config.toml
head_dim = 128
vocab_size = 1024
activation = "tanh_gelu"
norm_place = "pre"
qk_norm = true
attn_scale = 0.0884
bias = "all"
init = "normal"
final_lr_fraction = 0.0
MLP neurons of a small language model. Each row is named by its layer, matrix (down: output weights) and neuron, and shows model dimensions 0-127. Each number is 128 + 24 x the weight over its row's rms, rounded and kept within 0 to 255. Numbers have three digits each.
A block is one neuron, or neurons of one layer that tend to fire together. After each block is what it responds to, as a language model described it from the Wikipedia text at the highest values.

L2.down702:108107121142156102110147121135121136151142136164116125138115118117130130133113136157160142133126150124125116131114110151118123150196087117154116110105098111107086145132080125128077150109181129138137114128120133134115138121128112125145145133114143145150106152140093142155091127151171140141146091124134098148104147129162098137158122141097133120139089142158076132164100137104155170172110
Description: Word pieces containing w, such as way endings (doorway, tramway, Norway, away) and split-off initial w in won, wrote, will; occasionally Y or Br.

L2.down314:125112130131126113112096113147166132138117118176084089131136173104136146112138078135144123111129160169089119110118157138144079131096114123139136088165178154122141157123056145119130105142126125130089120153170151083154146133108097106171060161161113163100131164086122118114090132088143158126133159121086088112148154105116132141092152113171133144108089074148117180117100097118102108129133
Description: Hyphens and slashes joining two parts of a compound or code with no spaces, as in quarter-finals, non-Muslim, f/2.8, and/or, n/a.

L7.down132:151104113152125122139138096155097119143153148115142175121089093138178135142092109138140130145121136161131106097109140148172116121153085177160130134117126113131123098117126104116071111160128119137137186151096132087137123126154109115133151148086124141112139128138130144138120127138151117128139162082158140162126095155082102117162122108130157140090114129148070109117130179157152139116146
L7.down239:176058141165111100110098133118120117167188157144132166146124078120137131146107127151092167102176084117145115164130118112141219125117110154137131117105147140143136162172138125096139111139119156146152133132084135139178140169133173069133125101116123108104116149157113083129124121119125149163132126133086138145127165095089155137135111128076141165139083113157155125085117115114135124104142
L7.down246:146128137141081099116139178149130103125112107161136098129177150138123130124055124107116140110109089107068156148171126108110155085137137128101142130132183150174156120113116124099156155132130124080139136129133122149101097155100126111155132090145149075155132134135098156087135139141128162161107146112090116156167130184150134088127116100152097137107100141098139124106084143112160140167127
L7.down302:107148113159159139075117163101121094156141098159136102148126084118130126087111137126124125156115122141140117129135158168148122121140106114149169100127122107092176106099145124155109077099103132149143155093086098112095132157150163108160134093172118153133069121157125152144157157148143117145130183136134112144122159117120121127121129137153154145126113106113096125122145144101157149151144
L7.down319:170133136146139130134132157118092133124112118127110110128108137076110110118138166108115162138062152128110111130124110114111114108113136133162150116145143121135128123161110145131153153098118137134109121120132145149127111176104122164149191093167152141127139117089176127128154179138114146123154185127144127109099151109119149152153124147121149107140104155103145155111151108149115137120080
L7.down356:152179119125129096123108135124130170155114112115112107118112131151186074143125138117131130125127131150167134131133091150093139109142111116126129099176131117129154134175122118087135118116114123101128133186134135123141079120119124123092137127128119159104133103156137112127135162111116115115174169164092137135123160134125134139142159154132101116101138156118102101135087154162126114128109
L7.down374:135102115139138078132125145105153131152127150151152118118107156126141123127129144144114100113131128150113146119148069148131118164150151102127098136134105109099094121108103166098102085122115049131160147101120114128106138165121150154147108118133070112131125127122101120120134162108135174137125165147135148112126167122152070127100139147114138155129132189115118128153132156171139141145116
L7.down381:134122139122121150153140056111183150154145139081140103108120141136100128144095104141113134096126139146137104164147135134108128102124143101159118147145124180125098084130113094158124123087166149143166142125109120157088117144094104126129131115133098090153130131094130128105147095174132115093129102134166151155130143126175101135120139139115112130117082167110129147115122135162110110104144
L7.down461:165106123120126145137112159109148177126168113149138090089111115100118090177134113112139116141171140147139098146117116131092129131130123132141126136112105138132122107133092134153136130101151129066134112138158113132121188134160115130172147165150143081153121114066159114184142162138149128131147115149123136134154108099092082145141118090156122161115053144141121112115161103123156146116152
L7.down510:154122103148118131088103129126103139165140108147114116133100116155135095164093098128154111184148129121077122135150133147084136122153123132124104111123083132142128089141090160123100167125167103171109173091153105147150106158110121136155143106138093112097118090172128174123149167142119114162128072116149144128117165107148117150143103142128085111093114138099089123148160131125165101107100
L7.down520:136134145134131148119130119148124126150133153079161133167084141135119136114106113101120134158112133125148131126119137127082106121116158096116139134090151167084170113156125089157136133102104184109138151107103143114159159125137128147113147135100127121117139108117136158142103134119111134108171099157146158082082158125069076150149128155121121122125062141126136154122143128091126108146151
L7.down669:112107121132153094113155081162158130147105058109128123124163106146117130141126146123139092093118126190142145097077113125119144101137137103118150164137125163114178159158120137155167060112164178097144105085138169121116162138096111154107119100160119115133133126143128124104181111155152150126107119137146131132161137120099093124068105126108140121140113088145125140140114154140117119163157
L7.down705:122125082140140137118126136130162131165132144104145172103144108162134070144133124134122108152118134124134108098188142133115131108155120124126118129101154130109142131165123123128138102119153143130139157138129118174130160103147114190148164141186131108050120100111133166150109123172110106130136169107086073103164129160127138137117138079173126139084083132144149133140104093110093162119103
L7.down895:171126087112111106142165107166126125096115100110127130137128141146110176105166140129140149114127124132130124114143083172171114124135117120093189160115153135107076132151175129124070114138080127119123127122132113123116149134095152144118180171096171122154147125111162098135186095155150105131122118158088121127126124090121126139153120101133138063103142164125165113121103145125132140140121
L7.down911:128143144133107139127105145117149141121138109175167143106137187116149148131063134150156104170112088114128141158143135106143128149158142096128095103119071113145086093123100145090088140170132121131142155120155105136153105103110115130141118154120135128108131126128102162138151111103163176137108088129158124143138150152135093164192128140121100124086093114113080108136144137120096147117122
L7.down1016:142121104116096114157179103151117116089169123175133153104111114139166141124150081119140119173089121150149083134143100112113094141108120155144161105090094071121144130103114151123162148142140112152143135103134094120122151128159138121092085158133178150129098072128121118076135110095113136087144121158114118120131102127107173102102133142152096159098111142138146135157138104126099125137102
Description: A standalone "w" or "W" token split off at the start of or inside a word, as in w+estern, A+w+ards, motor+w+ay; occasionally "ord" in Records.

L8.down188:130163149147131091128152117131164134114171126118111115120101142121142131127125151112127103161153123135124153091133202166100104117119128110139113123116076126115125140090119104144131122126108185143166159176130116118127070112132151141137150137164102143099167116160127103094105153113128131121154094119092144158133153129109090166165118130098130099116136115106154147088106111111148162120083
L8.down340:113117113158104115149094121140112155118151117106144108132123156141095133168131109113148096140095114125183142118116162118127155146122158089134180132171148114130103084144111168114127182095123091128137139129125123096199119122080148118113163120098118128089134133142146154105140176095138134141107084136090156132136148143134121135100108151089130159080128117105110094161119107138172110132060
L8.down410:145142156088101165138112135166138125131186144125122115123112113147140117190140077126140163106113165114083121127101103125090121121110116110112176147133116140150122120141135160125114148092111166121116144114111115139141084127103090158145174119139135127110142079080115191127094099143101118126081120120109134131150112135135080110110127120111141111135098091119130127152142125166117113125127
L8.down812:123148128136088129138115110150107121094126133133105158164081146131145136130143133147125125200137117122112111109159138176119132114122110151159131119162088112139157105133113143096158095157092107172129114161113072162148064113128116126115112105150131115136125124132173123117143076121076115110152094123153162136106119133112143156146117163159120115125090153130084161199142175161127135083112
Description: Short first pieces of words split across tokens, mostly "w" (as well, war, wounded, written) and "at" mid-word (nature, strategic, features), plus Comm, Coun.

L7.down25:166144121126117114122109124095154145118132116100127134146136135128183117169122143134124081106145103140164096152153074110119145106124133081160167100149161116151135111115124116130149148138119161132092088150090109156136084118098114104167147144146161131113155165143121152136167123102099179096098174143172151137159154118102139096118128121139120115114094139121104140114122168150114120110124
L7.down133:128117126108126102128089164170153141173142138153154113188132117101137121134113184145154112157150117128115131100169139139132167095124137058146132115144133104154139149188153152139157131103079170156121130107167132133136196173122113124144134123132141180130132136151147134126138125076149106157084154111132126129099133147100097079093123132167087075120110140101132104118124134162138119113137
L7.down141:108136135123120190136120113204084127086145198132126067110155172145125129167113170109160109132123141110146129111109134084141123112146107122128119097117128111107107114146123141122122106100131115109121113120152168130140072090155126123132093094139111129122149125138084062142173156119119117112121129089104134137134101112087144081114104101124137108138178114107116157128166094120122090104111
L7.down150:162104150137076151150119146080141124139103179122113118161133130142130104136139170120105126168133145156108131128120125124123127143125102103145119110123144135126121081118089104131140104154112164118106121125123124127163122122112140093123131174131097101142145099168115125069080136121161129092136114118109181161141071134114151155143134155096122115140123109088121120130069133116142122119145
L7.down190:108109103147110130149144147122120098133144094133142111155152117117120132119120120118135129105140132128092136118141122150130105111124121130125131085171180135089111134170132087135093151164146138108156131153132102128106129132153141110109100111151166118151098142126127119119143189169129088158114125160146092160194104169151107156095138118128187142096134137146126151137112123185134169109101
L7.down288:104149114113142128145137160087130123092118125123133138163154123141139137104109119093164117082124100133121089098154120092175127125151132157103131102146165110123133139127143129170102103163181139104149159179115135118121104107118089120121128071153129094162112128144161143147166160156155090165124132100101093118122132167152135137136177090092151097155128150176129128162105121123140160128146
L7.down291:145115120104132103145115144136133117147115115114133116155094174106124093164075143132120108177108152118143099100080144140120097142126141115119118117125130135126144132151076118112180128173134110113129126147119148105142184124129158166147132121155111119090178153130158143122082085119113145104107105094138143131136106157119084158094139113179145128089149123158134100106115139146065126088087
L7.down361:161095102123142115107109147132113129147134123141151118112127139110138137152129124111126126112137173140137114183123089154114165106134103150165118134137098162116156137151106108130154096091086113130118102152127132134115099145133130142096132141123157132155142136142101121142127151126147179122195134145123108156111165146148111083151134142109162124088115127094133083124151091136105128161146
L7.down393:111125129112137122163119140112127118127123136090156166111132133171103198115090124122135145134119104081150128115110139119118111126119162174104122151140129130113091169110135121141121181154119146121135136132086100129111078095133124122075096151137116144113111069115130142162115112101138125118148136116115117124133153181079145095146201102144129110117091094176093134128113172129125107134153
L7.down438:155157100095131125136115124126126119116146131123169151142119158138104125129121117151131113151131096167123097125105086115116102129135067117153143123142138081106091111145157090126114079128179131135125088140099142141112133120144144101114100127107125151080166092146121123157211090108112094115152152127144102137159135141156090110117201119103146124143175153121138096123134157149137135162127
L7.down534:125154127135126116091152152140147090164103150102138108113118089183132130100138142133130149127154096129105139116147129150155164107140115052126110111150111137132125161104124106134145100118141155174088103153140138164089096126188122103137122145132130119089163120132151116151209125159139162144125136136128112145132119166114149113124148140096120140129115145110129138110118164136150128123100
L7.down575:113152135137161128122153151121139135112149112124143088133204150137098111092123131116159102107099111121122122133097168150170124106073119113172159149130113124109091058127113076188130124142154132139137093151124141105149080124113130132097098114126118112151112080115129119140148096158148105152126132148143077111160123138161144119153114147089157110111106136137116138096083113131093127158104
L7.down670:097095112139139161135105146149119087139133129108139164159107135144173129173128129134115133098133114157117156155150117124134204153168151103115119134121141122118104141121123127116136154154111156079130126112094127130151099152166134104094092121111093145098142140144138146142172113163100124112141178100126126094129135111114125130159121104150126151078145157117098128143176155118142082121126
L7.down834:159149133100111101152130118148117098127127150067142144138129128162151142125125153134165168103120178126132108103134140129112113084137133156126134171120097181144113173147122114118149153118104162111102130156131096129156106116075110123111172128156164145091109107119121129128107087159110178126121117127132120126128129100171125079122141104108079138139104109122126148099107110179114133099154
L7.down923:106123106148134120183097131132143125151145127130112202153125132125095182119115099110105123104139133166120155130127065138149130110148102109109138118109149143094109146166196122146113158130146128148125136118055113118098134112110120116115128133095120099141098148124148128085171133157134101164103166130122160133166139193172110124133108112091156101144112112139161102103135146166169126130106
L7.down931:123143155122166131126115139116160144106123117077147113157163091135148097094132094136184124095141079139139121143139143092076132136087118089126110126075126149113142118129075129112181123119113127095121135123162105153125175155160144101127108144124106122133120130086147074129117142175137140110124116089141113165139142136122112127069105106147144113090099116143168117086106081120140106142115
Description: Periods and function words inside set phrases whose next word is predictable, such as the period in U.S. or Dr., of in "As of" and "one of", and ell in "as well as".

L8.down116:082118140119113118118121128174149122153106118125130107109191141128099144072153135116120137120151103185127125135141123140134083150151072126159117121159148123115166104166137108117107094150100133122114113094097095143131115112107097056125137103159115098146127159111114121110124141127098136084120142123124122141124146117137149116146109150146144069145126131161098107132113089187114083146128
L8.down402:128118122150142140179111130119083079124112103147160149190103140137140172132092151126117084124128099141120168148141132103092167130114167132135148134107122116072140144117176102120103133150112117158108150141098101092153133127109126117140136138131101130159120148135135125106140106106141129057121160133094164157074140136147124106149128165141112097106160125133106147116144131110122108151140
L8.down730:126176138111103094105133129147109144081077121117111117123122106130116159124103121076099146121146135129142151113117136134141101106109094139091135160113139138079111120159121137109171137126120106181135150097134143113124132089132112099126137159113119049114109122148155096104146146152099199130106155119163146094121113132134172129093117141150093130116070125144120121153149081168129139133130
L8.down780:129118127169129116163128140105162106139103143114103182129153096123151126110121157131117132141113110125091144167154122160107079122164117130116109104159097087164163146098128110084161136093105118118149111096081071115134179128110106127115154155097122111129111121105127161135140116117159139119085110121162145133132126106179150121125158132153098137107134115134148118097112103142125113195128
Description: Fires on word-final endings, mostly the -ly/-ally of adverbs, right before a participle or verb: originally offered, largely manned, officially opened.

L7.down7:177140153111166136139143118095138153078138134072095100133107140138106126129177107125119181125129150127094132123079133212124096136112119126107146157132173150152139144160108109146176130142102111112126135109115103094149104112134135127116147132129117135150154100176139137130168157089123128154118158136116156157119131156153113106103129124123132159101116166121114130130117155083130120128118
L7.down40:106087125129180131160118137149096121117100109085175118135117115094113086167147132101144125137124117158172102149121119106094141095129091151120152120134108156157148164118093114102142114118111109120136135149141135128124170135141128151146109129204106150121136134055122144195098157157135125118160132148137091097120127112121174107152125130118139089145143147084088149125096121130157147137148
L7.down58:124095157129128141103155161141126080133186111141138125118121143089072124112144140136144165184153129152141086131121132150143115102087119098115142151102110125101127159151113137157122062189118147132074111132158160140128130154132128129127095135097114114148121144121096064181133116134149132098133117118179140101184158159164146179117149126111146177134124112149116115111126128150110123143152
L7.down68:100076113137144135136140127165166133182139146110136126136117126108069128125153120162133126169143138138124145114165145184120095124122152104139111148128132120146148171139145139118153128118110130135080152135164098123150151142169136111070122133144111076121121134155100126133107166077147134118127138133136101121129145132152154096100148080125127112121115124139121140095114077106127141105110
L7.down83:114101111124117110145126150141130129161128132138116130142139167143126118092115098131113107141187149147137115130144093164128117133110101170133142141127130129117151105119144127137129123085126112147144148117142138147161126123111162107101106153122117161092130150101098124126103125131122156119138159091140095116144171142115145138104131101151082165128093103159137127134119132172148158110115
L7.down156:125129140101121131108059135124129129139072123142117158158129133155136123127101115094129106090105105142084146156117091101080140139166111094103141122092120148125149123096120096120113165145179162145129141087123170087105141150063106079135133135090131111122159159109145164138173111178132160106095127102163117146144135115122123117134121153117143136118107108131130128160145138149114114160117
L7.down178:102128115140093120110132167127134116165097054112125127146152096146130073133145105157159137118132163134153085159136111158163109147137127091110150112147145089137139107134125120123092146107115132148119161130112113141108131121126119112122113160108145147114185123135107150127128113127118145147156141115090133099144151137149142107087120114160147108117118136136133131139116124156138159147124
L7.down248:116173106100137167119151126159092133095131157176152154147130131115099097101127133120142115161063095122120083131149127103138133131128152135147126151140128138179155112141090114119132122129151139140148134091123089144191182049154118106107146134142116138133114151136173140112083161133116114173150135102148128111126121090093114145124125134140121102102127158087141112135141119157141099120136
L7.down298:134132126107121122109119133144119132133123120133134155106131141123096122154120120141076129081150167148102114155095116165120098178096138148125131183109108091133107125132142081109107121143114127152112124110111163124111128113102113116125139147114127158137187122127121110165192142149126134143083127144146096108101155165103106106118175080116097096152126118134106116110112086145108084100095
L7.down646:117115082157136136093068136130138134131099139092125086094156167132139134084147093136139087125161142115159165110102152148171121122123080107125093134149132149134147106129106120175136136103128080124130122119148146107123155106117159145115179084123077119121104136118115120129103089194122163172164118110120121151105115108156163149114151162129107138114093106145122170137128127141130138165132
L7.down791:128108135092147127110134119132162154137111165145135118103106129126182060189136130107108116146148118119107121151159156195108132129117081084133142183060108138110136164109139100121118154122113131114091133088150104139101129137105121095167112128101135143141137110119098113143160168119109146123100125143144133103093124133136145143157153133112156160081142144121120082133146141107133106125124
L7.down818:098131070146107153139129086122084160124153115099133123115132104158186157117131117109118114121114132087141105106130119130186102146163101156107122119162079132121111129131128145125117149146136140161155100137097100122097138131133112102126122133142144149102159071175134141122152138103158129170098113132140163116120101120166130157168154163142181092118131154095137129128111157128119129107118
L7.down825:134121110137135145111114152109142132115139125139138107137142113147162123111127154089150132105127095120064158126157138144124072148091121141108110133116110178138173123112130105088116151118130131147109117153100091077119071086099115106150154126165128129126139138108122090110091127154111168143102068114154121153141175137144101121117135147152115140119101142148126130174127087125089083112128
L7.down839:142149088165143145132133138179104129111100107107133123146150143161141103150107093120137118205097150122128190118139175136133129131128093113112135122160137113131124087106102101115137124126103136134144116156130132151110127118139137120119077147119151074110158152113130099151095212143151145135115116116108106114147123140101145156117102175133152132134138179068142109194097112089149128109150
L7.down962:107111084116127096136171157122141145135148130133121101124141159076125137131161131178106125093188103138083151122101123112136128154083128102133150109134126141133137144132133121148072175144140132152118143105130166090114128133102100074184143140172102099104154158144104116115105148126112094126098088141114143127130135183109110129151127099124094113075092105135132127091147115159132116123143
L7.down1021:108124144114121119119148162088123175147112098148105100112120115110164135094129147135133104152142119110119136140149144119108108144122102135164133132142154164131147138093082104121146113152117096146139151115128115152157138150136147161151109146124092152122121137147119085118114098140130126145092134120122128133143164155116108141155123081100098139131115120173122125108142103199107143101147
Description: Hyphens and en dashes joining two parts of a compound or range, as in north-western, non-payment, 2019–20, German-speaking; also word-initial de (deadline, death) and digits in dates.

L2.down487:112120109147094058143108118127117156144112095133163133118087150144140109084155135135095123113125091149099144118108140134150100137142078133113182167095100113119112146113155135140149131140123142110132145137088117153129169123110122141111167108157094117159175115143100160109059135151121102146107131123082139109097139122092141118135148148159145138130096108113121127123125127167139125160161
Description: First piece of a word split into several tokens, often capitalized names or places: Ger(many, ardo), wh(ile, om), Is(land), 195(7).

L2.down979:166110143120145105124102087131159095105122137095139134109187104141136116139170113134106138146134132176146135138137120136144159125126131103156095100115120111114128120123119161178096117124118136124151049137145112124153097137114129133090116152169167114126104144121115158110149137130157147102130144127172128165109131120127114097153170120109141127140151106111139114131140164194136111170136
Description: Word-internal "sid" in president, consider, reside, residential (strongest); also the word "of" before a noun phrase and mid-word "z" in Brazil, Bronze, Lorenzo.

L7.down56:109125114110146089116157156123121149167139146122128120120145154092098157115105097113147124079160115110097148140121100139158136138114135165124122118100127123163126121143175093163135112126139123123135124110126134131149119125090160114107118099114113124117136115107127153088129133138148096150126099142125093166154129104111121117134148084100145115112153104118138125122100128138111128133126
L7.down117:131112087101098124154137125112155107108121114157132158104098154120146112141122166169106139142106084138060108106140122172133070095154128135106152145125134145134125143163161119150143110162129144147135144109144143118110116174088145145120104106169102142092133126148111122120145095080143105159120125110115148149120144141085128134134147120099154106155102167163150115146134123089158130120149
L7.down277:112107158133119142145128128156128115116138144163142071137114152118118130117116127132096077171172114133131127126162160187114093107143139097094119132100111113172094144139162147120166161157157085118136163113106128103104143121124114162129148088142132124083125137131123158105172115099111113117147140170149140118091119090134139136151133121155145101162116117084147182120144110082130137103110
L7.down328:159128130146138100118125115128128137121161125090132135174146117097154150110127116152088184152076143110113137128153161135083076091139136116164091144065101124139106131097160146126149132135137125189163143128079121123113139108148078166115123146163094134142113104182101110111106116139104132109152157143178130129158122093139128148145126113136125122091130083141131106123109111184135120120167
L7.down337:135109081151126152084130124130133129126131124143159114115131134115152092124150108159169099121141106158095094140148131118150135139155145125117102131131127169135172110062129153153155146163105109156114115139154170140147112151148185137103108105169114156135128120100096099102161129122116106125131087121124127096121134108111088133125126115099121091138160115143089133126138140147130137145127
L7.down414:127125135104101103134145125124098164135118124122148117119143127126102119137158126194135139102123122155146121136121160124128153084118158137102150101119181088138122147133093105103102118121080115123098101109122139144140124157104134140127099123130119107155149092125123088123105118150091174129136089111118111143085098134132150120202153147143125177135111132120134127133083101100112133108145
L7.down430:084138125156109097126126143082134126086111110129140095119120154120144120138159146148141152095122127145120152143124156119141131132127115132126178139119153132139141128147146141178123107141098129149100092137113070130088121182156139155118100126128139096142142145183114179126124133105152114170098128080128106167162138136084103128115155162151124143115142165120096132078119116109144120138129
L7.down462:145169110153135121146090145155131119148131137138121132132127097139137136098149152093101154124115097141126108153121140113151119100114123157128161118087118163139150087136073098130142090113123128127206116104085102132103118083135147116149140098114134123101124155141120145162109164141155099174162147132122176139128090119124117151075109158137186143159102111130114083130108085128116127107095
L7.down486:145131095107191161142124156179122106089129149122184136101089113094095149108116132107113130089143099121131068091080123134103110134166135125144162114117139152140122134112092145143125108090101115089128109143138144157133108138161126111150117131141113095102133154154131171165115130163123134151157140117109132127148132113115147154105107057043090151136171125126155109146122162119148110147135
L7.down643:125114150147128109092146114144110121098158091104131151099073126132134152125121104159110150098158154139141106115136109171131151149144109144100118126115157099154114091098137195103142102107149109124138106089131120150129117156098091147128103141114137137164110128155174103109129126124198132121144137120115100128160081147128128150124098103136122097132156122086137122123149167130155102143126
L7.down662:110091080134081120142097147114119164147162121134142125135139128134123114154130196112113120112116152128097115153107158152188119158158118127181127116121124172104050138077115143153127111144109151155107113120123138112148132148110060176124118175123104111145116144121111126104127085145111175114121142165155147124142187119123151147104088133141105169110131115132136102123095180117094112140132
L7.down688:131133121154143109112078118122140138145148129133123117167138159131115173165167137128152137109127158164127108133135129094108131129173146138146121098141076127161115143113091142115135073106123123076141132121128113158162147099111128152096112138135122119137168121125129097131104130143153133135161123094094124102109153100119127131124129121140068108094139135106127154099147124154139146129125
L7.down751:146106127118109103169122117086113111136143103101104093165152143136150155101159082126138107128097097153131134133103124131121132100163144162133165171117146104102118153190117144119141111155117102130130153135153101120118106141112171130170109124144136122166107112149140112131141134137140166133147127137102110122110129147118141143121141109142113150146106158100097124154114107145160169147103
L7.down856:089118139093142099123110166167108111105145143132115129117111116155122101130125099100141095102084121187138146112180153126131111118142141079126089174158099125140119101117140139116140169125146107105131142129128137145147135111139094135176159155136122111121095186137153164101155133178107102171084131071087099146113137126157167109097162133124141116106134150122109145125152118162114117145153
L7.down870:124159121150136114121105148113149156122110121066130171125147100121123149166119110089093169128132123121139118151119130137092120112147125171107103105122143120128109115138085162093109136142066142151117146105089119159135143117129103087158138164146147132132143113142160175128105139097138148116137126162138131143107131134125144162178134065092129128133065140156114107115138092190144109125168
L7.down1008:097137112135096161147144106104139117144169138097128057118134128109144176079097155126133158103112133111135158104135154150147100115166164105104126110111097075144116093162136129167165140154129116107127138128104108106089108128108124110144122146174134131102173129163126144127163153102134129173139109119133127099128122152152136174142179133091144149091151129147111097083138161114156148136131
Description: Word-start pieces like wh, Wh, bu, ef that imply a set ending (while, whose, built, Ref), and separators in infobox or table templates (Density:, Census |).

L8.down357:117106130141116151127101133130091132135084100142136122114107063176118132093143126132106127116123156147124078135125137077099136129139104159114153140194143111167081095135152117109152138135160093081138075121154163107122107171141120143162139114139134141093109156145114121179091145145110146154102130104135105128152084090108154114178133107138142165098161142126107124099166132080096129138098
L8.down743:120159100120134126157144101129129135129133154089157128154137109080140087149136143138101076085077163121159121166129130093086143139120134115105159144141132082114135099162149151128082124105126132105102142135118161154145119128070122127143097100160127102122127126136126151150092149088080118125111141105144113145161093161135126158136112099129090151100154155128102112114070147123120090089133
L8.down808:114145126102096150165142133145130146128130096157189149117145123151097128100114123186127099114137149118111111156145170143097081124119125116112105123106102144121187145113131122108138130128092128150138111132092141131122092133128087109170119132133102107154161162131149112124098141152106154108099104119138132149150136151141099093170126085158131128144118137128166102128104142091139131115115
L8.down878:172104132165133127125152142136152090175131132110144111124180136127122120121133154125145097128113143163153137138132143154140152113131131107122094131125124136121131149120112096183069149124116124103107108121139181177172137165111132114128080121148126153151140124108113094089113148109142064109109141112122132146148140133150111151116145132148127122165159132147126125120117124120102180128092
Description: Final or decimal digits of numbers in stats, infoboxes and tables, especially unit conversions like (6.2 km^2), 2,972 ft, 5.36 ERA.